Weights of a small transformer language model: width 256, vocabulary 1099.
MLP neurons of a small language model. Each row is named by its layer, matrix (gate and up: input weights) and neuron, and shows model dimensions 64-191. Each number is 128 + 24 x the weight over its row's rms, rounded and kept within 0 to 255. Numbers have three digits each. A neuron's up and down rows have the sign that makes its largest values positive.
After each neuron's rows, "fires on" lists the tokens most often at its 100 highest values on Wikipedia text that the model never trained on.

L6.gate217:116178147103162094088126103132097110125139101156108076093098100142112133098087136089156145115131130135140142109096140135123160102143110136107166139150120129125182116114159117095120118120140112116084184160143119113114113151148140115141119184111113112127155140148145131154117092159097140132108109130097079115138152101129128102133136123120109107149121131166099143145112173158143143158126
L6.up217:146138120128159110129146129138101130121127072121120114096081107134114155147095095066161138123160138129135115062140099121145110134133161152133114117125149165130141134121122097127079115160121113114106110133100156123143151177099129154174133194141136094141114128143161192120156097140152138143071163184086125118118156112124150093152159090114140127128133165131089157179095134125123157139147
fires on: "ar", "os", "z", "n", "ik"

L4.gate298:130164105142125150131122140160134102143106140124122115149122138123120069163140120114118104128113155155125165181153130102124122149092143172129117109148122174150121140122136128093122122189119130111116118118161136161138151106163131138142084116119119128119129130085127144145098147113073118056110145115125085145113177124096106150102114159117123100152149126111096153180167096105094119105157
L4.up298:146129133094138141105096156160124127175086145064126119101109112128088143179135139110108097126115115135122186173134163121145128155139129120135129183116111129117103135130132161129134134115106143149149146137136161107104117111141113088087142153138076129145148190165166121169064130124121133121131115103127108111104102149145141079122120107148119140106141168183146133117116132064106138158132
fires on: "h", "e", "th", "ad", "ak"

L4.gate182:099156153121160147117104112103100120147109118100163171106137141124108123121146101094136149146140084064194166145173090130114159121134137108107078144101132123101125090127145171120130098080135102146097133151124082155153100099154101151147141155087113123134156116106081147092142146112156142127136082111135164121164129123169150110124157122164132120131102118114155141118124146112107079141157
L4.up182:099148171139100132119133098123121119094177176164151092113103111110136134156116139068175135131149074139105131145129128133142153130159151107111151157116091119173083084134090113148124146113130201136161115132137110124114149132126143136122146119155124124123152142139120137111154107160141131120149127083107153149121127099126140102126080134115096113146136162086108155123088104142146138121159
fires on: "al", "ct", " w", "ical", "ame"

L6.gate121:127139164141146122100119102127140103163081141125162136109130102141098132135121149148149087093137113160138150145118084103116133111168174124149122149141151113136105132116131139111144103134103114118135178104133156152126159121108132141122076092119089084158134162131117110103156111099120081110150166141139121149103132149126146126132142138122126120141131157181102112132097122101097149124124
L6.up121:103168137144105142089150181129111121147109130126171109134119145151138160120107158169143125138113151155154119135132120136107147115177140135113127182141115133148159113147168154111151119110163145087109169163121141123152109193172159172128146124084108117112138161132095132108137133119119095134093110143113155194121111155161112122126117132076086131166079144145135151143114145116154156131142
fires on: "m", "k", "M", "in", "ap", " "

L6.gate318:143133123127175125126115128128118080154129147131126138133136132126128157129121101091091101129179097155122149092152150108107150149133126125131118082117093110138159081158130114103132096109111132159124097101064173138124100118147146112135117143135102101129161131076161118103124105119090119162132121103128088109069158136148138128135140110115171148065138087123123098145153110159111085125115
L6.up318:139120133119066122133164166138139129121161117111111142109149108054123126146128134087087116158134128125138081160174146132105137114147127127156114126124119128126109113152099116105116136128090107133114170134144124111131102117134068170187154156145092132129111081161145080128117121160112140152112101172178145118149127143142084146127152101135121136148076146130148134182170117129086150173102
fires on: "el", "ed", "y", "t", "ost", "ire"

L6.gate73:150077124098136115125119136122103117144161102090137082105110121089130128162111138134162145079131128142130139113129101151179164093133153130120091117125118151083142161142129119110149157117138087152106117155155143160109120115126123145125127155134110145107093152127150162101143117107110111161061130111136097183136116129142146126144180130149142077151123076106138168103141162132128117140127
L6.up73:135140071131106093123109111105145123089122122141092098162096133114165099134128100088100112144115125163139171132108152128170103172103101113137100135163129150102158114138138101114151100146107127075125144095139089140148126142146119111122150135155133131090112120132150143160099136138134131155144138109113114134152126133145090142091143132158107117142109078095083107141133117178125132141102
fires on: "n", "t", "ec", "un"

L6.gate180:087118150120132128105111110163117074158120201152135104114146115107087104090146113146122124124130108117119124148111118147139139147172141159144110139175077079127113127112110134172155157131182118106088119135104140145079141121165094111144151115096115122142143103089118134150112113160118119102120126122112069131120116148146101152135132099119139094110094140128116138131122113181141114107133
L6.up180:124096138098122078167147115140107138148132148074140134099134104081102115110124107070106110148166148152096127094171089120133114115122141098158141093173121108137132103083132104157167109157133158109072110118082162132141142124142177139138142151099101155114111141106116112100107148121110143130105122141097120138139103107142105066099178111084118117136061134120115126119153098183120141111111
fires on: "ion", "ew", "orm", "and", "erv", "ost"

L6.gate90:147138157074192167114116131161126119150173113120144150074156104101128168124155131116120106096121109160160182080150091153134130131119141092117116154141116123112164142100132084167128147117158142120118119136071122106105087140130146154099123088125143123113109111104138126100134142139091121129132068117122117132153114146145164158148125172171114068099110122101117161124131122170117131165149
L6.up90:156128130074124157160093116152134114110128084173141110120108126149120163108147091092136097142172175142147112143100152100140111138131096088113105121175134104155122166129108157117118144105123146124119088118140146154117099100126123114086138108168149140089074143093128115140152113113092089099149106119115129127131139111093156098127092150129156146091130107104154099090113113188134121132117
fires on: "n", "al", "qu"

L4.gate202:112130127101164093120120139133101146125152144162159141095148151157093115130155135148102102070139140163145079157123131131127132121099172176146149128104112124107105104120127112140129159081145119178127106101128135156100122070107115113063140086112115152132110129057077102127121148108138144145142091126122153123109136108145086156091161159108091125096153108125092110142112126138099081134112
L4.up202:125106094094105172130164126125120148125117130129185124097112176124133142105145112117111107118095113165113100156102191137159154151147177178094170111128096100126132141112124123128092127108101127137121168156092153095149121143126127126161146135118109096093107113093139117123174155110177105116125122165132160117123158153084109178121142143106087154171123125178093139128133125126119170131110
fires on: "ing"

L6.gate112:104123140080149115096080121113074121128149166128142116141104133132116092136127111113138134109128119157146151124114126150126111129166159156121107136128095088130171116100158157150188131100165133105091157145153087117077130121159121118132120139162116101125138152135133091129130133174097126119132116109119125115140129169158140116118151150112106135137123120145111155096109198131166098140099
L6.up112:135087129123135097150123094091123146170115191112118132143090147102125093167123083082127158113175142171144122114086113144179088156113126110143107130147107126139146100107157121124170111147152160103132112122139113128106147098125134174165160133127121147097088151097133085108148186132112116127149182166140114143150156125088141100138116146084105188164101136152098115119149169124142102101130
fires on: "\n"

L4.gate168:119123128149150155123114104105095100122120101138127115136109094176098165166138120135158136128126121140135142114140116116180119160156125135145120170125113134114150149084140152134117140100167110126138158114104140143145134111158142112082147106118124114145105160123129179123118128118070119155165129120137149122101115182147156126116129136151133101079113146155085141113119134094149160181111
L4.up168:102115116127167125116175145142127113099114100180168152136128131106126113116118124137107130128113123139106126132125144174178131114134138139087113141136141136136136083146169182115073160109117140153116142139116130151153141130131151096122145098145099131143123125106130111098156168144126100088138130091115116111121142097151096162097144132095111103147124154140093113166135127136127137094100
fires on: "amp", "ign", "orm", "ing"

L4.gate177:104125095137132109118154126151103105125160125161137108159109125147107162107120067135124094072120156140132142106131139098122136125145116136126131137129106106110106127146160081152113138079165101124174143103132168139082137104124137119178127118190107149109171150120140139109127171152167123159146125106130043121122159162149096126122139142190127125097116156143110134137119138139168135115139
L4.up177:133085112096151112097115115130099114143130100156186112148143142153135116139127107130110088130116113121114135137099138114131129135139179152133127125136166176117128105138126118152125134111144121114127137112119119131139151138130139145132143162119113140134133104121135143168108128104152141085142078130157143129135121206151096149089186107122118143150081123109085090133125145168198144118078
fires on: "-", " of", " in", " is", "er"

L4.gate127:070152125151123133125119105095098101123193165075131102102129145122096093102122155154160121147123151140143122146133136167129106134136135155080167078176150150127131113149111144104145119135148097120084148126171068111130106116153164123134125142108158127111151135166126116098137158107138135098112122138139123116182114101154127115146158142118092106151150084112146140073097137158082123117136
L4.up127:128140117126173154118159131105157088111140132140106145124166138106130135120152087158111138148129117146107121084107116121155117134113166150130124171099144118105089124149141134190150124093112170170096119150154118148148125182110098113152098134137094116117113145133159088154173166158147131124135159128133138132149136093107136121141124107094195104157109120116101170131103132110065147130139
fires on: " m", " cl", " or", " (", " and"

L6.gate156:103124135128135120139174095140123106156173140099096141133146125079126112141114166145151171120140106119126089110142162137121074165158133113143094151105123070099174138134156101119130079127114122104195133095109145157143151148115148106125111130143149128111149096124114129127084097147101114133145119106074097136106138090093134129118114121120114093140132102086131127118106165126136133126094
L6.up156:111119140171106154130160105106101132096104168137072133125104121103142142145135110115065147166093099112114150124126171164146133135140133192129134115145141132108077120124096156122184127156157099142126138105126124151104128125133063164149131104107128170147139114099125130102138129121122139112082144112140140116119114163180090138128148115108133139175121112130103154144102166147076119120121
fires on: "ing", "es", "t", "ost", "l", "ed"

L4.gate66:138118142079120117125128110149111124102125152096100143112169079151086121110137120124096134145137126164186127115142135139146116148160108154139118129175111100127099102173093088075154155173099115143160087149132134144102163125138153106161144089141143118065153108151147137126149072120143077132142099141105130132103082107129124138143104152150110096108109103142124124099166158087130145132117
L4.up66:149139115105131164115117109136079120118128153134086123085097110159100124126138127108123087127109092100170130107047099113133118104149131163146168151102140120150135188113092080099133150152141081143161113115111120136140100151138138111173103120137105141117111171141134106118136098126124147165130134137134148113138119141171119116126127124168121098141159130156102104094133099117116147127153
fires on: "se", "res", "."

L4.gate20:131166159133158108100137121133141108137140151110139187129135111159109125123147138121155079079102122114113157099079097106130129169105153124189131156119108136152112173150162168116104143152158085150116148141133100137116141071124134105098090101117130152142157150116117140111114108130136124093166131115131107141108102139079133126114125129155141111112139154094130118114124125079137170124183
L4.up20:131135098131128150099093108118160135123112155086147098095161093147126122102180147125137113097099114121107118143085148135108100101098162114155109153127182100130127128135112108101113139101144105100122170161142105134147173119157197105121184159145116116094158115087134164117120144147182127117117141100133157147111141123110088113140127162158156148138130118115152106160125130171138128078095
fires on: "her", " the", "im", "ur", "ther", "at"

L4.gate189:116178157102095111116130081135120121109113158111110128126076128121135091152126104132142178157118081131096141125147091134151125131167139130085129112156097109170136149133116150115144084128098101152107149190119108136155184145118144134140109128125121132098169081146130145140151102119127135116100159117106129143124114139171110110074170096131128110145103120140134171117136153110119167113154
L4.up189:132176106106115160147092140109091096118131104144136146152108151150112108120122139073132159189122146177107113147116120153144100142120123183063113087153162146114116118127133135112170121146125061122110122128083126128152135147113127130124136147159116085139138102118130113135106132122138143100094099111095103149125117152154146124131126081099120147162083092092139142174142153129137091125120
fires on: "iv", "m", "ok", "ies", "y"

L4.gate68:143121150113143057139123174165147128094142149140102084101176111112113088147180136164130140079118116178156150183109149122086106107121197106107144117142099127154146145118143102166094132127137156155142128143161119120116100162136119129099080110104138159123144134149135110133130120138120124129135115105143108116112129155104126102183103117169116087128174057109107122138150139121102138137142
L4.up68:107112090132155131133118160127166102103104135123141121146107097155146161104156119133083111171105109146133141140128145134114122093093093119116120172122095153116131149151175125143116155122131124130170110124141152125112165127129117141093137140126110130084089137123134160153163129154133118151151122110137135108134176103197144169154149122157088157125092154132133122154110159125125095103127
fires on: " b", " con", "us", "n", " by", "k"

L4.gate266:140102132111126075128141131096082160134166157136081132142136143119133066163181117087118121081143114148127129115118142141174100149134142119158114130150084109124131128121150122123197143116130146108098141175159077112075151114141102115140129126113101126132134161084163085136157112187082104116124120108139105156161124094127139108109140089107092151129091166146126109104174172155142129130093
L4.up266:139155169100122093143130135133095137140120174085105094137087109120117124176147076118142092109145144143132166104130116174112198153119141088125126131131133113108168116113174144139141151123161106102152156137155111130087113137120091109131118118131164108178158133097111122074163115167101099145088132145148119108140114128123132153122142120124119097123121161169097138131168147118113119158108
fires on: "\n"

L6.gate97:101137128100106142114086157146133182110112132108112130064122133126141162113113125103136155135145149142110137096121062134122121136157136141100137135140127123149143091074120088158120142122106111135117152142107146119148078121080079159163163119080129134054139119135164121157142098146116097132134082119145107120112139102156161135123144118094132139125099136113138139138169141103135112168154
L6.up97:109148168101107130121169124123151132161159095130126098058112137140126118141125117119128151187181113114145128104158136121180113135129130156104125121093130159096184143111105135147102158112095083095154113111128142122104120076116111098132150094135135129134118116150097121103104171127105126109115129115110129165095125125117116169149133094126132127145083129153137115146145129147130115140120
fires on: "i", " se", "ent", " res", "ant", "ic"

L4.gate134:125090131143130091138129108121131160166139146157112133147174127143115130122167111119089128118125143177147130143086151149136132122162151107140142110161125140142124107124165107117140142080173134143106124098151134108112128109153165122083059129096146115161129118121152097140141134165110103135176140093135133113136107091156131164093131142067129090137162127073106080155136153121101125060120
L4.up134:130126123114126120111136126162160152126083131122149120122160157150092142133111150111125122095122127170085112161146139138122173128115133101127179158135153158146129117102125132128124141098124119131149153131133108154120140102183121097098152108107148168144087141151139060137094108172147110096129154117130119157128130083136098133127136145132126118117162122114150121124135100146119114098134
fires on: "9", "?", ":", "ort", ".", "ut"

L6.gate125:159131114134163113145112120090127117141184153104151113118094132128122092093117119094124131168105118132147155160147128123127090136132159111142194112093140119113121123098149133150178149075108143147111130191120109161168116135147168138117087135162107163136146159169151161099147153128137124107112133096130110118169134123122131111097171153112108142145088145159117131142155127149194139079146
L6.up125:123107142131135110123176114149115138124142110106170164099110118132119150116138134123115113086132116157170093058181151114140146153134166088141109111133124137178115157155111152149127132133088090126132126118119121120147138141142129135140156202134124136158146145176123150146118165140128105138096108104136121111166124105134141096103172096102116103114120115155162132147120098125152127143130
fires on: "ep", "p", "le", "iv", "n", "v"

L4.gate52:118135125143140129151129097137135116126122164131102140113129146105105093084117165094090103102117075116125130101087126123072149082164123103084093144124177104158153140136113136104133118143163132118075102107138094141130157089161115121099101080137143105137154156118135132069114141125133097131134101118154114120116105121116122146173141172128100170129157130109134119127130126081158098099106
L4.up52:117114113119154143151160148145135146071101127182145164124123152115097163124089139077074102147090085134141151113116122093123142154178135135134091146148110145136118130151134150151137113108108123127153130160097092130130149104122164115126160183128147132140116115125180099146124146133133108123147119165109150135116085176071125101106129137126104164154146112104140160142135149108099078158141
fires on: "ong", "h", "hen", "ing", "th", "ith"

L6.gate114:116160131086171136076113107134166089126160117168165149086130096113137112141143181135122121147109110159115125101147142113093126119110102138144171123123138106141158114125152123133140122105120165112145169147096125162127103129121159090099116122145132178177116151131121110100115138139131122135168134133089151168127123208144134145133150137130078135152113145151133085172083112094126152107151
L6.up114:138126127167111152172108123127141099090097147104090167145100129120084118131137108118091106148118153152126138167141109111138146150164134134116067166152159119141150068132149169120120130145064122128096101141138156125131115091108111107132125102116121144133165110100148094131126099138128074094155101116142143142091109118155152118136153134110120087113136137121115128146154119109143081107079
fires on: "v", "b", "ct", "t"

L4.gate53:129121093073110104149151090124141132118162131100142140130104102119142136083155137097174107096068125166125143131112106133148130112120180124115126157107161124088143158105136150082130092062148107163125129129128121117097122074136111136132118118130078154105149170151150083142141148116124110146137115131128126120170107124149104118126149123150116114100175105125126116120120181118156111139126
L4.up53:127119138115154133116148141145096100092144127144139154152118107167137107139117135153143114120138136088150137112110120122167121082139118088102141131117172114094120187130129139076113123129177133127126134118102126112101102150121157142111164094123111149161107138111138129060137141100143173126151110124188116160117150161157142142139154122139112130145127165144119110158121125132117086163161
fires on: " ex", "$", "in", "t", " first", " Un"

L4.gate114:085097142094132103150153150106130131063157133164141139083132098137164138101165096133112100105148123161137117119152151148152108084138103121110110139137091102108154128109167140110122141083104144119126131142165135145128151092169138140086121107152144144113128130093136142188115125137143141125098140117141126076141103162162122099116146132091122120139129140142092119158163122128093092117129
L4.up114:099097110125182103115160128125135113137149118152128123157082096145123123139140072112066118125136133122143125130125137146153134138124126105111163123122122099096147106155131147139145135146130166094147087177104144120132100123093159074094114109086168131127146125133105121137141115132155097108157134143109121100136133097150113134110166163121114110103109120133102121123127116122098132101120
fires on: "fter", "ing", "ore", "y"

L6.gate80:132155125148105138127132099107164129127128203150151137132122108093141086125169161103090115079105136126117149156120149183114129117125124123167109111166124102135109127102117134133146056111105085133132108097154147166130134129088118088114120136146184106108174109098119115088135127161114147122136116118086119119108130169084155135093139098117121153102156147140107086147151130099136157098134
L6.up80:120093173131119146130153082158098127114173140133140142085158142134132085170123103133095104118128118138125137183122160137109174131162158130126125130157151108117110114102173138127152106071137119111141113143167095114109129131119147087144149141139143182100092090083113150117111137152118143081074150107116114138132127119134105127134154109130159153126132178091130146118139139155143135137123
fires on: "o", "er", "at", "es", "h", "her"

L4.gate140:092152131100127159131099154091117177117142151132113137155151120128132120176116138110148109168105111162117152121116162130152109124134103111151157084112126084116130075166098148128137197156159129177139116098170134104133130145137100134105102121101108099106142153155125132150091138159110113092105128062121067107146133113152151146095103125093147118113123126133087144128133093177148113146112
L4.up140:135151084138114121102130160084176151117130094136112098172144085109140123126112116093141169108155182144121142157125137163104118110153148108182099152127163141148149142109124137146172143138122145103144117122105183138122136106152139114163135130133112155127100102144112132103057137139145110144138114116106123147122134150085132150118127150123132126114125096122106094121117128101110131128108
fires on: "9", "e", ".", "ain", "er"

L4.gate94:139078143119116119108099132096109116120107139111129109116163127126123121121101093180106130163134144147121124124162133126100152068141114106114103155132104134143171132161164139121148133127113184091128154105114140057107135135142125136128159155095092108138112118156059115132140073179117095167130086124130151111128143125133169166124109096136115136171095111106122181123142162154112110148115
L4.up94:134143107096110114125167135112123112150101105158056097129106109149113129154101090088113163111146136139080135131156167094159121165155110131121133152178096107140111120156151143178206090156077107125098129126072145113130156139154154141110140151152168133127104107128126121137113110138091121128158132117103152138125122147134094113118147148105126134154129132123145093157101131123140119114154
fires on: "en", "ear", " g", "ly", "er"

L4.gate242:110182153105127077121110109144110087129159165113127119137096109144116143085102123130139125102120134140161148137124111118086116094117128101148107151146089103133103116106169157139127115091168169112099144122125160131078115091158112151136118128151121116101118126141140157139123132128108102157086147087160111132146122158159116114117142129120096097089166152117103162103096131142124139102157
L4.up242:080088112101120137123149111138141119157119156118073140158122096160138142155140144103077161151162156130147119118101110170117103121124085106156066100141134131162138099110139137148124131099124110113101110147167168103129140076133121125108144114125148171178118120061144134127108093120124084155173107155153123122160124143151153112107132132077115126074094137153128114132114153128156151087105
fires on: "and", "\n", "ost", " c", "ed"

L6.gate231:105169146128106151143128086151129113149127140144137158128154078118158131152120111141128132118116124093163137102141144093117093143166106137066093125138127088090174110170124123102148093113074140160127107097125176117132146143082138149176127141112129133102094099130130093118118189096157119138110142132128148074127158139125111151156128115101127102137110137120114149141143099128104112134151
L6.up231:095162173106145135134147048136105145138149130157130157124128119129114102150124124136076096114117116157136097148137160123160115147121191120110120117115137095105147156123124120109155092116132090166157122142131120155130115149142149114141152132122135082153107116156121152121210142139156185162086118113152115119114111148147134116170126107141116111107120154127088112116139141099132134125107
fires on: "ed", " had", " are", "ing", "it"

L6.gate211:121134153117126163123092080090114167136088110101105094104153115140096142142113148141130141150130162144119154138151082148064118100139136116089109146184123142111133087100139129150127113082139134135130154106125119127120134113113138138145148122132126114133111190078121164129119118127091096156096111133176098149138131160139114124182179125120131121123140130115135182136133137111140129126164
L6.up211:159113128180124157119145132128161133123080146156143112143107139134088134188115093118150072147141090130162152122109135113109118137139161097141085127146173132134144130117135115112105121142095129119143113117100156122128125157123115151154131131177110160137094109096097111118149153139072170078144133138109146121096118123146070134106075103122132149147123159136152157138125158116136106091118
fires on: "ad", "n", "th", "al", "h"

L6.gate305:111172123141158124060129099111108141137106086165130098118107130116072087144150116126174102122110108212154170118134103154133166134097139130134102136122141116135175093127134126118141141113084151098111155172113121133111108130151133098140099136095123099114168147158144110107168122158095115107099108111113112133121109122150140106079136131149130163124151121118134113101121167139139150132153
L6.up305:149123081170104138125154138149136150139064111160127114118146129124130142134121085157161095123129153170176169119138132128163164160125121122132119163135137132099122124152111088128113094101106130132119113134109151130136132120099155149128152120096134105102139118099106147108156150143144098106118159167120144177110134119125140086099163127159131146109141140091118127127141175144106167126137
fires on: " m", "M", "m", " M"

L6.gate275:132161133095102109148179090122101100091122130116164150079107133146122116131135090131141134090166143129083114123156163098140111167113147164108118100148130110132148115149153134102164144118137057109134119114116124180130132148137156124133129153154146116171183084166163120104186095140105094136141167093126106128162102115133130111103132097098101105093161116104132151137171141072144106100118
L6.up275:146169134161101138124124167163141107118090145160142116136102139177107155164110174120096127108146116099101105086099162141107132089146161127113123149121128114137157094109173111141122159145142074128137155165141105131135166143144132083114158117105149123108149134124130136169146122121168118161118134150176138096151106134151151110148140118091148130110121116139121156135156144095135101163112
fires on: "y"

L4.gate39:135157131130135140138095101164098130185116118102118143163125156175131139110158152141106126074138158124093155103203091113082135119155146162156130164131091108151111176117126126130128144129142129121128103112132132116109153131109123065138074078109124119115149096079132139094130124117128122139160141132124101112087074150137191140132100134161130089085128132104095131101172110136134190139117
L4.up39:183168135147095171114089088143150139155093117129128145141154086163122116152098121088090096115126131131114120110122136101113080072142103131158148146173125142153140187097089110143135135151150148128187146108087131174159183117115126107123091106159161173132165117125159145128103171113116098120112149166148112168127152131105109121153142131127109098133128112104143138080131138126144149106108
fires on: "ess", "ant", "."

L4.gate309:105142155149167134133136176127150129099136149139087145126090121106077159113132132072103143136130161125125159136098095144154146134125126125177108133120135114132141141129170118144176176163131113128111131153144132138110132120164130084098102112148136112101158145136115117104133131121095152166150118139134119151088068127111128141147139113090146148142171122160141113129155089087166105126153
L4.up309:080128129146116139097125124090144154160100115154151153155162112108132149102109121124111094159091113120142125146099096114136126163123113091134115150134142109133111134169121093140125165119106101116108134104125150138128131115139132075155133128138101122102146115109118120127122139104145123119123103156081105125104138097128099127147154147152178099111112152134108134117127133146092130152087
fires on: "e", "ore", "ome"

L6.gate78:166114129150115145140134144129115115133113198145148103132119122128131153130124125097123154181133133160156178149154106104131135138132109144133123109129079134131149121127093149152106098142101113105119134126162096078147122129121160169127118141079094123110126133126134108115125144121151126155127143138116156123110143163104128136131137152151122144184117150126126105135130139130079107104137
L6.up78:151141175092120155101156147147127168101082145152078091126148103149125142101122144120124131134153130146140146141156152121150134140129130115108162145148113118129117133112143152136165175140094116127120157145142136139100148112190128102099108115147122110134157155164118087098143137128131079156132149104137110105116097140146096149095139169125144123161155116146145157136134078106148149107078
fires on: "w", "ok", "h", "ow", "ad", "ver"

L6.gate105:149141123114134116100125091149144135141168154125136089134147131101129123139090126093110146119121079094139154175143135137121102145107143120150147135099116137090179114092089172088142152148124183111133137126167119154132125183121104127115152160124104131123151128151107117133145143135134125117127145104080127133173128160150110146136122142105149156149155125130143182129087114095165157122138
L6.up105:150118160091140139134123073127150103112098163122081124210084123118139163168123143095129143111122143126136108132102089110108099147146138117157137148119134113147123154093137159121113097141139131109104106125116139133116153089110112114135121154115133114124152180121127152118103131139124122117138122127066154143118145127096121128085146104083098136087101148131092133147154109128153125155142
fires on: "p", "v"

L6.gate226:089127126100113127120114153126135132103190130109122124103113147111077157131158162122153130101152154105108159112149128168110123127153129161137142155122145124147133144134129077101148166138164121129156136150123144149127141132167152106087155191169137126125185166134124164144137156138048158110119117150106128123124131099124148131119176139098114163162113093137138116107152149110151135121127
L6.up226:130164134105085109142116130101137128124149129101127172141100124110130103126128107108120130161087120133139133133131092113160099131123130163122143134116143151164112132148120122162154169091151094130133163132119123125166110155126169172153122136147137172140145103131159152103140100093165084187102141108114165132129120140186115136164127090085122160155152144179137141126090163119104105101093
fires on: "e", "al", "x", "ed", "en", "am"

L4.gate308:115108139124115163140176129116109123148147165121144129118101132135124117096142148133190082117129169152161175144126149102105117150146150159087138096165161168129112090130104170098143137142109169108114108112123126108117138132144140148145122146118152075152121126144136113111137117131125125137095119098153111142130124148086109090114176127129117125116121133144102096134131097128121114129166
L4.up308:118108074119135113111142123124109134143122139163093125139110144099108112123104114122123178132170174172150123135128135121136094146159119139147135111109118072099142156116103109095138126145138153068155138189163148131073105143106113096093131105171160100165142102142089135093085167135094128142083162129114121122118120158087092116107089109117114133160108104163120111117137149105150129077094
fires on: "ly", " or", "y"

L4.gate98:108135127150108113142135122132116103134116147142165146116138152135129133118120159134163107105110135182144124117124115079129090176136162149106076126150146075165137110176163103152114127119154135099144108127109152155174123154161133159133144176167111140158130096129115120107111108114125136110136119104186153102119124124137153152113145146137101110181158137134084166130141109098124132127121
L4.up98:120100169133104156144109119139130130141128205159087100131130120164146170114125162118131132118179144121150160124131133151166089167152101152075098134134089109135141121140104120167169105100179085124094132097132143113127124130114097120116091144157128118142152137120119068119127155131105148126146105159106108112144094099088076135097142158060125110133114121142107129169182159133069122079140
fires on: "ly", "en", "ast", "ive", "ub", "ther"

L4.gate279:115128121141120096133094078101107164139125135079103125122111116143130092167111158131146132101162129136132132121136129179123125108167143092140119180157106130136189172114120150117121108085097136110124138140135102134098150114153115161096118138116081133152140174122114084133139133141143121127099164129095112124142113133134155134155138157137069155116095148157129135151169177129156132176121
L4.up279:132115102173129119154123114139091120151147117133136179125138090149138142122100139114112143135114120106111131123082117094132118113147129121117163132126095166115124129117125116157122130138147123113143143145066134176153080142122151166103128157116151148105106118120120138175130120078146083132127093110113176160111140117121153111077153139127168105156106059100146113133111133117131147140149
fires on: ":", ".", "v", "}", "k"

L6.gate23:139130135143109146110109122102105137085085151124118120142104112123097126173121126122160171131146170124153136112134133136128132114160154182127127122112123135137155114129126118157125159085143127087111152134150129133113109133133104146120110113175102128116114121136157108138128133113138126124084132101118123131093084155121073084121156145136141082168123153155159101081139132145145129152167
L6.up23:118144150131161140136117105120157124108111153126177171161116078147108117155141093119107146163128129143176148143133134186127148124165132088135090106143122117136176108118112114146121121134132097104087178140099112123150113154124118176170161165117147124135108108153113115151138087108108127122130094139098134105120097149122099113070138129104119156114125101154152158097139113106117130148131
fires on: "iv", "oc", "m", "e", "h"

L6.gate168:107157124098081135146142125124107132126147120126123129110082143159146115155134163099129142080084110153077150114117163183166119150092101090111135154112096119065108125108122103099129125127163143114109171088113107130131141108083142173120150093166101144109101133126090147124117129120163119134150120143129143161120097111126127162126165143185117109156114153095097150142105109096116115121140
L6.up168:109180093066100137138094113147097134148088110160166127108131158134115111131128143100162165143137093098100134077117105153136149087132160068141127129140130124139110157104124130130121098106141102166069134126090114140159137139126171111178102127096125109102109130133095137125126168165107153152174110110130119137112135111100132135104150102138133148148126136129134128090132115159123171077117
fires on: "t", "ing", "p", "ent", "ater", ":"

L6.gate225:076138138097155142118108117118100120146158124121111127064121111138064092136097129079146120134093105120166153110134116124109124109129132098112109074165114159081120103140134135106146125140134122137112133113140093130135119160150109136144089121075170096137172118103092105133133144112115124135107130124126072150185117100122127128096121102097108108135137126124124177134093086146114187131151
L6.up225:094118115117138116117151119106135135151131106096108094127133134100112140154118095109177128113120129129113148129093115121104091103153086115173088117143124162121153128136132136099136138124093085149083140131124123113163117156167117125152115114089151169089091113083141164109142100071138148082136140135125101140167117104146158136138123155163081160072147146106111112111154118122110093111146
fires on: " r", " m", "m", "orn", "n"